Part of a small language model's weights: 50.5M parameters.
MLP neurons of a small language model. Each row is named by its layer, matrix (up: input weights) and neuron, and shows model dimensions 112-239. Each number is 50 + 15 x the weight over its row's rms, rounded and kept within 0 to 99.
After each neuron's rows, "fires after" lists the tokens most often just before its 100 highest values on Wikipedia text that the model never trained on.

L5.up3167:67 63 62 45 29 65 42 44 51 43 33 40 58 64 74 51 45 08 51 43 52 61 24 19 62 65 32 53 47 46 41 62 00 57 63 79 55 42 64 27 42 21 32 35 55 51 52 62 54 50 69 66 72 41 44 74 61 43 16 53 35 43 44 15 41 26 98 40 57 38 68 63 43 32 47 69 46 47 61 47 46 43 27 36 49 52 55 65 30 76 41 29 85 42 44 48 46 37 43 43 46 35 43 45 51 32 44 44 64 63 36 64 38 48 63 44 69 49 54 71 54 65 65 57 51 46 46 64
fires after: "s", "ers"

L5.up2300:38 49 73 57 34 68 46 53 59 35 34 50 58 44 42 38 54 34 47 46 47 49 68 18 69 61 49 38 41 51 37 15 53 51 56 58 50 64 59 58 31 27 41 49 23 56 43 62 55 55 60 84 87 53 39 50 66 57 57 45 31 62 59 44 59 35 65 50 44 34 40 65 51 55 95 40 46 37 50 32 63 36 56 47 51 62 54 68 47 46 34 47 41 52 24 70 53 38 39 40 70 51 26 62 43 65 44 20 36 51 60 57 87 65 49 43 58 62 78 70 58 57 41 56 45 69 59 74
fires after: "7", " Bo", "w", " W", "8"

L5.up20:47 64 57 61 62 52 54 45 37 42 32 61 26 56 54 54 37 70 30 52 29 64 58 27 47 50 78 50 40 21 41 60 56 42 59 55 78 33 50 57 47 38 28 39 30 60 63 44 80 77 74 46 21 39 70 74 58 51 53 46 58 67 60 28 56 55 74 39 41 59 62 59 52 37 55 68 42 51 82 13 44 62 29 44 69 56 57 69 45 71 65 44 43 37 44 54 41 29 58 34 60 62 60 45 40 60 41 42 46 73 55 62 68 69 36 57 67 74 62 39 66 53 77 63 56 36 27 41
fires after: "1", "W", " Win", "2", " co", " Co"

L5.up3193:74 67 19 15 45 45 46 43 12 29 19 48 15 29 43 19 59 33 38 59 41 73 55 64 78 63 52 35 47 57 63 83 15 47 57 50 45 30 60 16 50 35 44 82 54 70 56 44 75 33 61 60 39 35 35 53 59 56 56 34 44 41 43 40 19 44 37 63 54 44 41 35 49 49 63 31 28 59 25 48 72 59 24 30 38 74 53 58 51 53 22 25 65 44 64 35 32 32 54 29 34 58 35 37 60 59 57 67 39 65 52 61 51 62 31 52 59 55 56 57 66 43 63 63 43 60 60 55
fires after: "\n", "s", "|"

L5.up2565:46 40 62 50 43 27 08 59 51 50 50 58 54 80 48 67 30 27 69 61 56 52 43 50 34 44 11 48 37 54 63 51 34 58 76 45 54 72 46 65 57 73 56 46 44 65 48 56 66 43 38 77 43 54 41 49 62 49 28 23 47 75 49 27 35 38 68 48 56 24 35 48 45 54 31 45 26 42 45 60 50 46 37 52 30 73 48 54 37 43 72 60 55 74 56 55 60 46 48 53 53 62 52 35 26 33 47 63 35 59 64 47 50 33 32 50 82 38 48 22 58 53 49 25 58 47 49 41
fires after: " ", " in"

L5.up563:53 73 54 35 34 45 51 50 47 51 51 51 17 54 46 48 28 21 79 37 36 48 24 46 38 53 49 74 67 96 58 24 38 43 58 60 49 40 53 45 33 72 47 32 47 76 55 53 53 48 85 64 42 48 42 46 29 56 22 53 35 52 69 58 58 43 67 32 51 48 38 65 47 08 68 50 39 56 40 36 60 54 52 76 48 46 60 62 25 66 54 39 24 51 27 45 77 42 80 76 71 37 30 70 25 51 49 66 54 39 31 49 77 39 33 24 50 45 62 71 53 32 60 67 42 47 26 96
fires after: " K", "k", " B", " Q"

L5.up2192:73 55 31 38 23 52 51 30 69 46 52 38 61 56 62 31 46 34 55 54 56 49 52 40 61 53 74 43 44 57 59 52 45 38 52 45 75 71 61 37 09 31 29 71 20 22 58 74 53 59 69 37 29 63 13 77 61 52 33 36 57 45 48 30 56 51 57 27 66 74 34 39 57 24 36 62 58 65 56 34 81 32 36 49 57 42 49 48 19 46 53 63 47 78 45 49 45 41 45 90 43 76 43 42 54 21 59 31 72 53 44 48 75 45 47 29 62 49 65 66 50 65 51 43 49 50 52 41
fires after: "po", " co", " Co", " U", " Rio", " Su"

L5.up2487:66 70 63 49 49 73 47 48 55 21 44 37 64 48 36 49 57 56 68 25 59 54 54 65 45 73 70 54 47 48 65 66 30 52 58 30 87 65 59 36 51 51 32 43 44 78 49 48 47 71 50 64 68 33 38 59 61 39 58 39 52 61 25 43 41 32 48 42 36 28 55 48 51 61 67 48 50 54 74 33 62 29 43 37 36 55 72 73 46 64 55 48 54 18 43 57 34 47 59 65 75 85 18 56 50 69 52 48 39 53 29 57 56 51 47 43 55 62 70 23 61 56 27 50 32 19 29 66
fires after: "s", "S", "-", " m", "K", "SA"

L5.up2320:55 36 64 34 17 60 59 46 43 41 50 45 37 57 39 40 39 46 55 44 55 45 44 39 42 48 41 72 47 85 64 46 69 53 48 65 70 45 44 72 20 81 35 72 45 56 53 73 70 52 71 23 30 55 64 49 79 75 47 41 65 71 37 61 56 51 73 53 67 51 51 44 58 16 41 30 62 43 31 30 58 60 65 45 39 22 29 52 43 59 39 66 36 49 31 48 42 25 40 41 47 55 49 60 81 73 21 46 58 40 33 42 50 24 28 32 60 57 55 45 56 89 72 90 33 24 09 43
fires after: ".", ",", " Ho", "fe"

L5.up461:63 66 44 35 65 58 50 51 55 29 37 48 67 04 52 52 43 30 48 34 38 71 48 45 48 44 45 47 49 84 64 73 46 57 64 66 55 62 48 72 61 35 24 47 59 51 54 59 53 63 34 40 60 48 47 41 34 49 41 68 50 53 35 33 69 28 59 39 33 10 26 72 58 32 45 22 59 57 39 56 47 46 53 44 29 58 60 40 36 54 31 78 70 48 43 46 43 48 46 67 52 46 11 55 34 42 42 29 34 33 50 66 53 40 49 33 40 85 65 59 77 60 99 40 57 26 74 33
fires after: " ", " re", "–"

L5.up1329:38 51 66 22 57 60 49 43 30 42 42 54 31 44 54 38 49 34 62 37 36 48 09 40 49 48 09 51 18 67 19 62 32 42 33 57 55 64 40 66 69 57 38 78 43 53 47 37 60 76 50 60 49 45 35 55 65 98 30 56 51 53 52 46 24 62 61 62 45 31 61 73 68 35 63 40 42 34 70 61 43 58 51 45 36 56 25 56 75 34 36 55 51 21 50 23 49 40 51 69 47 64 18 48 52 50 63 64 45 52 12 36 37 18 56 41 68 41 42 50 54 51 62 50 40 32 56 50
fires after: "s", " c", " S", "ac", "S", " "

L5.up2094:61 26 66 68 40 42 43 60 44 41 46 37 30 72 49 32 37 40 57 37 55 47 25 51 57 39 32 30 59 45 50 58 81 38 41 42 70 33 49 37 97 41 58 41 56 41 43 59 58 59 56 46 44 37 55 46 36 74 34 50 33 59 27 49 60 16 53 42 30 70 43 47 71 68 53 30 51 26 42 60 58 31 57 53 42 42 40 69 69 80 27 56 43 64 46 44 19 39 46 52 39 47 56 43 25 51 64 73 62 41 41 50 49 13 44 33 40 84 75 97 49 54 48 49 63 60 24 34
fires after: " "

L5.up2088:44 70 61 72 53 55 65 46 42 46 58 63 70 50 44 56 57 45 39 60 43 49 73 54 72 37 55 41 41 41 53 47 71 49 58 67 43 36 50 60 51 33 45 23 63 62 46 92 63 57 29 44 47 35 50 47 53 39 39 63 30 55 43 29 55 86 46 44 44 54 36 48 50 39 44 73 35 45 44 31 27 39 91 43 44 37 54 47 38 50 16 63 28 62 36 47 56 34 46 55 88 53 57 30 40 46 49 52 41 67 37 55 62 49 37 30 57 36 52 37 58 57 43 51 51 51 37 42
fires after: " ", "–", "1", " a", "2", "-"

L5.up276:37 80 48 48 61 48 54 52 53 48 61 44 48 30 54 61 57 37 36 39 46 17 66 64 25 42 72 53 48 73 49 36 84 43 62 47 66 46 43 62 80 56 39 70 52 29 58 53 48 72 24 38 66 57 57 40 43 64 37 41 31 46 64 09 29 52 62 39 36 67 38 39 57 41 60 47 44 34 56 51 53 47 54 54 26 51 42 53 36 48 56 45 69 58 70 59 39 44 53 46 60 81 28 55 69 69 67 64 64 35 34 80 92 50 16 19 26 47 72 48 71 54 83 46 67 50 72 39
fires after: " "

L5.up1958:63 37 28 47 50 31 66 36 51 39 42 45 53 58 52 51 71 41 49 60 79 54 58 59 67 72 17 45 51 77 43 45 50 59 45 31 47 40 64 23 50 43 55 53 39 44 59 52 59 46 33 51 52 45 24 43 68 64 34 46 50 73 39 64 30 69 53 64 42 32 32 11 50 40 42 57 65 56 47 13 64 76 64 14 45 46 52 54 35 59 42 44 44 43 54 62 39 57 61 52 45 40 55 37 69 50 49 59 50 51 46 76 67 60 59 55 49 43 50 81 53 34 41 42 66 52 21 37
fires after: " Al", "o", "s", " So", " so", " Sa"

L5.up2684:80 42 32 57 25 64 47 41 39 45 33 47 68 70 41 51 28 72 59 58 73 55 45 47 45 81 39 57 55 49 52 64 27 41 54 51 75 53 52 37 59 34 25 48 55 62 36 52 60 39 85 68 59 36 57 64 52 39 52 31 30 55 55 47 73 68 65 31 36 38 29 42 27 37 70 40 49 18 44 48 35 50 66 50 77 86 59 69 33 80 51 85 25 64 69 47 50 67 46 46 49 49 43 50 45 45 60 48 54 23 62 55 30 26 57 39 65 56 31 66 62 46 25 74 27 37 63 70
fires after: "1", "–", "9", " life"

L5.up1878:57 66 19 29 31 71 33 54 40 41 48 65 56 38 43 38 56 60 56 07 41 55 62 57 61 71 25 32 57 20 41 48 43 24 65 63 53 62 43 52 51 29 21 39 19 68 44 70 56 72 66 73 51 35 47 32 63 53 37 58 66 24 63 66 63 55 44 61 30 62 40 23 47 54 85 59 53 51 49 62 49 42 51 58 59 53 58 70 27 65 23 87 40 75 53 57 87 48 56 67 51 50 60 56 58 55 73 35 49 53 47 42 41 52 52 28 48 60 45 55 53 57 49 41 41 41 46 57
fires after: "1", " P", "bu", " Ku", " Qu", "K"

L5.up982:46 58 53 67 47 45 51 46 51 37 51 00 66 66 30 67 40 59 55 55 11 41 34 25 54 66 79 57 32 71 61 41 49 64 53 45 46 32 35 37 34 43 42 50 60 29 71 38 56 57 99 49 57 71 50 41 52 71 38 54 16 47 48 47 67 61 40 32 69 24 53 57 35 26 57 66 35 31 46 63 60 45 32 70 38 66 45 46 56 53 58 50 49 57 36 46 62 44 41 36 54 46 44 50 40 49 43 53 64 22 50 56 56 31 55 50 24 79 67 50 66 59 65 55 43 76 76 30
fires after: " F", " He", " f", " W", "f"

L5.up610:42 46 62 42 39 76 32 46 26 27 48 49 49 51 51 24 56 64 69 21 46 36 48 34 35 61 22 58 31 60 62 61 37 40 57 47 62 44 73 49 44 46 25 60 46 55 62 56 78 60 60 47 57 30 55 41 44 45 54 37 34 59 39 48 35 70 47 26 59 16 56 34 64 50 83 53 73 56 72 38 59 31 67 58 27 44 36 77 41 57 14 63 62 78 47 54 60 55 32 43 49 63 46 64 64 77 50 39 68 24 53 52 77 54 49 36 47 59 58 55 51 64 68 42 53 48 23 73
fires after: "A", "K", "B", " A", " H"

L5.up2726:49 72 60 58 52 55 37 44 22 55 40 22 31 57 45 56 76 48 38 34 58 33 47 24 54 34 61 73 54 99 42 34 52 37 57 39 79 37 52 31 62 62 22 31 80 48 77 48 82 50 73 42 52 67 53 66 90 40 53 40 25 76 28 43 80 09 68 67 40 70 53 38 52 41 57 38 63 33 58 42 49 32 49 38 45 45 47 58 52 49 11 32 72 57 68 57 65 43 45 54 50 64 32 51 52 61 47 51 16 37 20 69 55 34 48 62 44 74 38 59 49 81 66 43 55 72 47 67
fires after: " A", ".", " a", "A", "B", " W"

L5.up2957:31 56 25 49 50 42 50 34 39 38 55 42 67 57 55 25 49 50 71 22 45 56 58 30 40 15 34 53 50 42 22 54 55 44 40 60 57 36 66 30 62 47 31 50 47 62 57 48 74 48 34 41 32 47 22 49 39 38 54 70 49 63 36 21 40 54 46 54 70 52 41 26 63 55 48 24 55 31 32 44 46 42 56 41 12 65 52 49 49 59 30 46 47 53 51 62 24 48 57 64 36 72 62 74 29 75 40 73 41 42 30 23 80 47 47 38 57 96 56 46 61 54 70 15 65 73 50 43
fires after: " "

L5.up2415:49 52 64 29 53 47 47 51 41 29 54 52 29 19 39 41 34 60 69 54 41 49 37 45 63 64 49 54 54 59 57 19 64 46 64 25 74 47 35 40 42 83 42 55 54 48 67 18 63 44 75 42 57 32 32 51 35 56 61 39 55 44 33 49 44 37 53 72 47 62 56 29 57 36 42 80 36 60 59 38 69 47 39 37 48 24 41 50 52 60 32 34 31 14 70 59 35 34 51 55 54 69 28 21 84 52 25 54 25 48 46 62 31 32 75 39 80 44 54 41 55 53 34 37 55 38 41 52
fires after: " |", "|", " Preced", " medal", " Succeed"

L5.up2744:47 49 83 51 32 29 54 47 51 46 52 44 43 49 48 40 43 64 60 67 50 74 41 12 32 61 51 48 40 37 48 00 64 46 52 54 41 58 37 34 27 56 35 31 58 50 51 14 74 60 33 51 31 70 61 35 51 34 42 41 60 50 36 39 76 61 68 65 61 30 71 51 57 33 62 43 41 62 33 48 62 77 64 47 41 64 38 48 46 46 42 42 42 41 39 65 36 30 74 32 59 26 40 66 23 44 57 41 62 18 24 82 66 50 47 78 52 62 67 61 61 63 31 37 58 76 59 33
fires after: " Bo", " August", " November", "3", " June"

L5.up1478:19 45 47 61 67 65 64 43 37 51 47 20 49 58 43 40 41 27 59 38 58 50 41 32 50 38 68 48 34 62 49 45 63 71 54 41 62 59 54 31 37 55 50 62 35 33 72 35 75 34 48 36 44 55 35 37 53 24 24 22 59 73 60 45 36 38 54 67 44 45 33 38 56 23 69 53 54 32 64 40 63 35 60 35 63 42 16 70 22 78 48 31 43 44 39 85 33 56 39 66 05 70 54 36 93 53 58 59 26 60 48 50 74 50 34 48 76 28 57 79 57 53 36 63 59 44 32 71
fires after: " E", "e", " Le", " Li", "re", "tr"

L5.up1888:53 66 51 59 77 50 52 49 28 41 51 27 49 77 74 34 35 37 62 07 43 45 56 32 56 72 48 45 43 57 56 45 41 40 61 65 66 61 51 23 49 36 27 55 61 30 41 75 65 48 57 54 52 12 31 46 34 53 46 59 32 43 46 50 84 48 45 34 43 66 51 48 56 48 59 58 63 09 55 59 42 52 47 66 17 46 60 83 47 70 51 71 21 62 53 70 47 58 57 31 43 45 36 62 49 37 40 38 40 69 64 52 52 64 58 42 41 42 57 48 73 41 32 72 30 45 27 25
fires after: "–", " to", "9", " he", "1", "tro"

L5.up2506:38 74 51 42 58 28 43 31 56 28 54 42 73 39 64 29 80 45 59 41 61 37 55 31 46 48 62 62 34 58 65 26 39 67 34 34 78 44 62 46 23 48 36 45 81 32 80 42 83 62 65 50 51 43 54 62 27 32 65 56 78 48 37 51 48 47 52 37 50 58 52 42 72 33 86 36 76 67 71 52 45 59 55 29 10 57 32 56 40 55 58 59 55 64 36 56 40 67 64 57 51 53 76 42 41 72 39 37 47 28 00 45 60 37 56 49 81 66 52 56 49 72 25 53 43 49 20 54
fires after: "\n", " ", " (", "==", " Born", "==="

L5.up797:34 59 75 36 62 44 22 54 51 40 37 56 51 23 57 53 33 59 70 42 51 60 68 39 48 44 47 59 51 47 47 61 39 61 54 65 41 46 68 52 74 43 65 69 61 69 43 59 48 45 56 40 24 42 55 48 37 62 43 47 69 72 74 49 30 53 49 43 72 54 66 53 56 70 45 52 77 36 42 48 83 40 47 32 61 47 63 48 49 37 34 53 68 66 65 27 46 49 64 48 55 85 47 74 62 71 56 49 50 65 43 37 43 49 67 64 54 52 53 52 55 39 63 53 51 58 45 65
fires after: ".", " Ar", " M", "ar", "7", "ana"

L5.up1921:34 54 40 35 60 64 47 38 87 57 44 67 50 63 54 38 83 59 30 50 35 53 36 47 81 40 43 28 11 78 35 61 48 75 45 49 48 62 46 39 39 62 39 72 42 55 62 48 51 99 40 53 56 60 42 59 54 74 73 51 53 59 34 21 26 43 63 86 38 79 67 25 50 46 69 56 57 32 41 76 52 49 46 36 52 33 43 44 32 49 40 77 38 46 63 37 26 61 75 53 50 43 56 68 56 39 65 65 73 44 45 47 74 45 37 62 42 37 37 46 58 57 37 96 39 47 52 53
fires after: " =", ".", "\n"

L5.up2447:41 64 44 60 43 41 54 47 59 38 28 50 48 42 49 56 49 29 78 49 40 40 25 58 25 53 61 58 21 62 42 59 54 21 47 69 64 46 66 51 39 66 50 69 49 72 46 69 55 61 76 63 59 45 57 63 46 66 37 38 46 52 61 51 80 54 68 38 26 34 48 06 36 37 30 43 49 40 62 51 52 42 34 21 43 41 66 61 48 78 59 73 27 45 52 16 42 35 61 46 63 63 23 57 71 42 36 46 60 61 66 44 66 52 59 46 61 56 57 66 57 63 53 23 37 65 44 61
fires after: " K", " Ko", " Ka"

L5.up2361:33 20 45 27 46 59 50 39 30 44 52 38 38 51 37 45 51 39 41 27 61 41 38 51 27 52 66 54 56 67 52 10 70 60 63 48 48 29 68 54 20 38 56 39 42 47 52 32 51 54 49 35 83 66 57 57 37 55 54 35 34 74 72 30 26 28 37 30 73 44 67 41 51 00 31 56 35 54 72 46 66 56 48 51 57 58 33 34 28 52 71 63 22 62 46 53 23 47 65 23 44 81 53 20 48 65 36 37 52 19 38 56 59 76 66 52 30 64 60 61 51 57 78 77 56 51 76 58
fires after: " May", " January", "born", " since", " February", " September"

L5.up895:41 62 45 60 66 43 46 36 24 28 32 64 65 44 57 49 58 48 42 46 53 61 62 39 54 48 50 36 40 36 45 46 62 46 62 53 49 52 56 31 28 35 53 62 59 53 47 51 63 41 63 51 48 60 53 32 47 35 28 55 43 56 62 38 35 55 50 62 58 51 47 30 58 30 67 34 64 25 67 44 44 36 43 53 49 65 43 73 25 67 47 48 63 60 51 45 39 55 61 73 37 54 42 46 43 39 48 67 61 53 61 57 64 36 43 68 28 64 89 24 53 30 47 24 74 56 47 22
fires after: " ", " E", " En", "er", " Cy"

L5.up299:56 82 61 66 68 52 54 46 41 28 38 56 57 42 58 38 72 50 43 12 44 66 68 50 39 57 54 56 23 47 68 56 68 36 65 58 42 46 69 44 55 45 39 47 13 57 47 70 46 52 40 60 65 60 35 69 45 38 61 38 62 45 47 34 34 33 32 42 51 39 22 32 89 76 52 42 68 25 36 43 38 44 43 60 34 22 19 50 30 61 28 60 78 39 47 43 57 57 19 54 53 62 08 45 44 55 49 62 68 57 18 58 50 73 50 57 50 55 30 19 71 34 49 45 66 57 79 82
fires after: "s", " P", " Votes", " p", " S", " ex"

L5.up855:57 72 30 27 34 50 17 37 49 44 37 26 63 82 45 35 29 43 55 32 54 50 50 46 23 69 51 64 58 79 57 38 56 50 47 47 61 28 51 41 50 29 74 40 47 47 47 51 70 32 50 30 51 43 41 34 29 84 37 47 50 68 25 53 28 38 39 48 36 45 18 10 42 25 56 49 31 55 60 25 70 50 65 45 47 68 48 52 20 71 82 46 37 39 66 36 40 66 51 61 21 74 50 39 47 41 48 42 63 31 45 40 39 48 42 36 52 62 46 59 54 60 59 50 45 49 53 47
fires after: " G", " T", " H", " R", " Ta"

L5.up551:48 41 10 38 61 46 37 49 28 43 41 43 46 50 50 25 31 68 54 36 25 51 77 34 46 39 71 35 58 53 53 49 52 49 56 61 37 52 56 25 56 50 53 34 33 44 43 77 66 52 33 64 50 62 59 58 37 55 50 39 33 44 69 50 43 50 54 63 54 49 77 35 71 57 70 55 64 44 85 25 52 43 23 55 71 63 44 66 36 76 68 20 27 66 48 42 58 72 60 21 10 26 53 49 45 50 53 61 51 47 56 52 78 53 33 21 49 69 83 15 68 64 41 45 63 32 41 55
fires after: " ", "–", " D", " Qu", " L"

L5.up1161:67 54 51 61 50 68 69 44 52 47 63 32 33 61 62 41 73 46 39 46 51 49 22 75 43 61 36 58 36 46 30 58 49 67 67 35 89 56 56 52 38 59 51 41 49 13 55 56 60 60 07 41 55 55 52 56 49 38 30 53 26 63 35 59 40 45 65 57 39 26 64 33 49 45 46 64 47 23 63 65 48 54 36 52 47 56 37 53 58 41 26 45 61 53 39 31 48 48 59 65 50 74 55 42 59 59 49 52 44 52 29 48 75 37 56 48 55 86 28 42 58 60 59 56 39 52 44 89
fires after: "s", " S", "S", " votes", "4"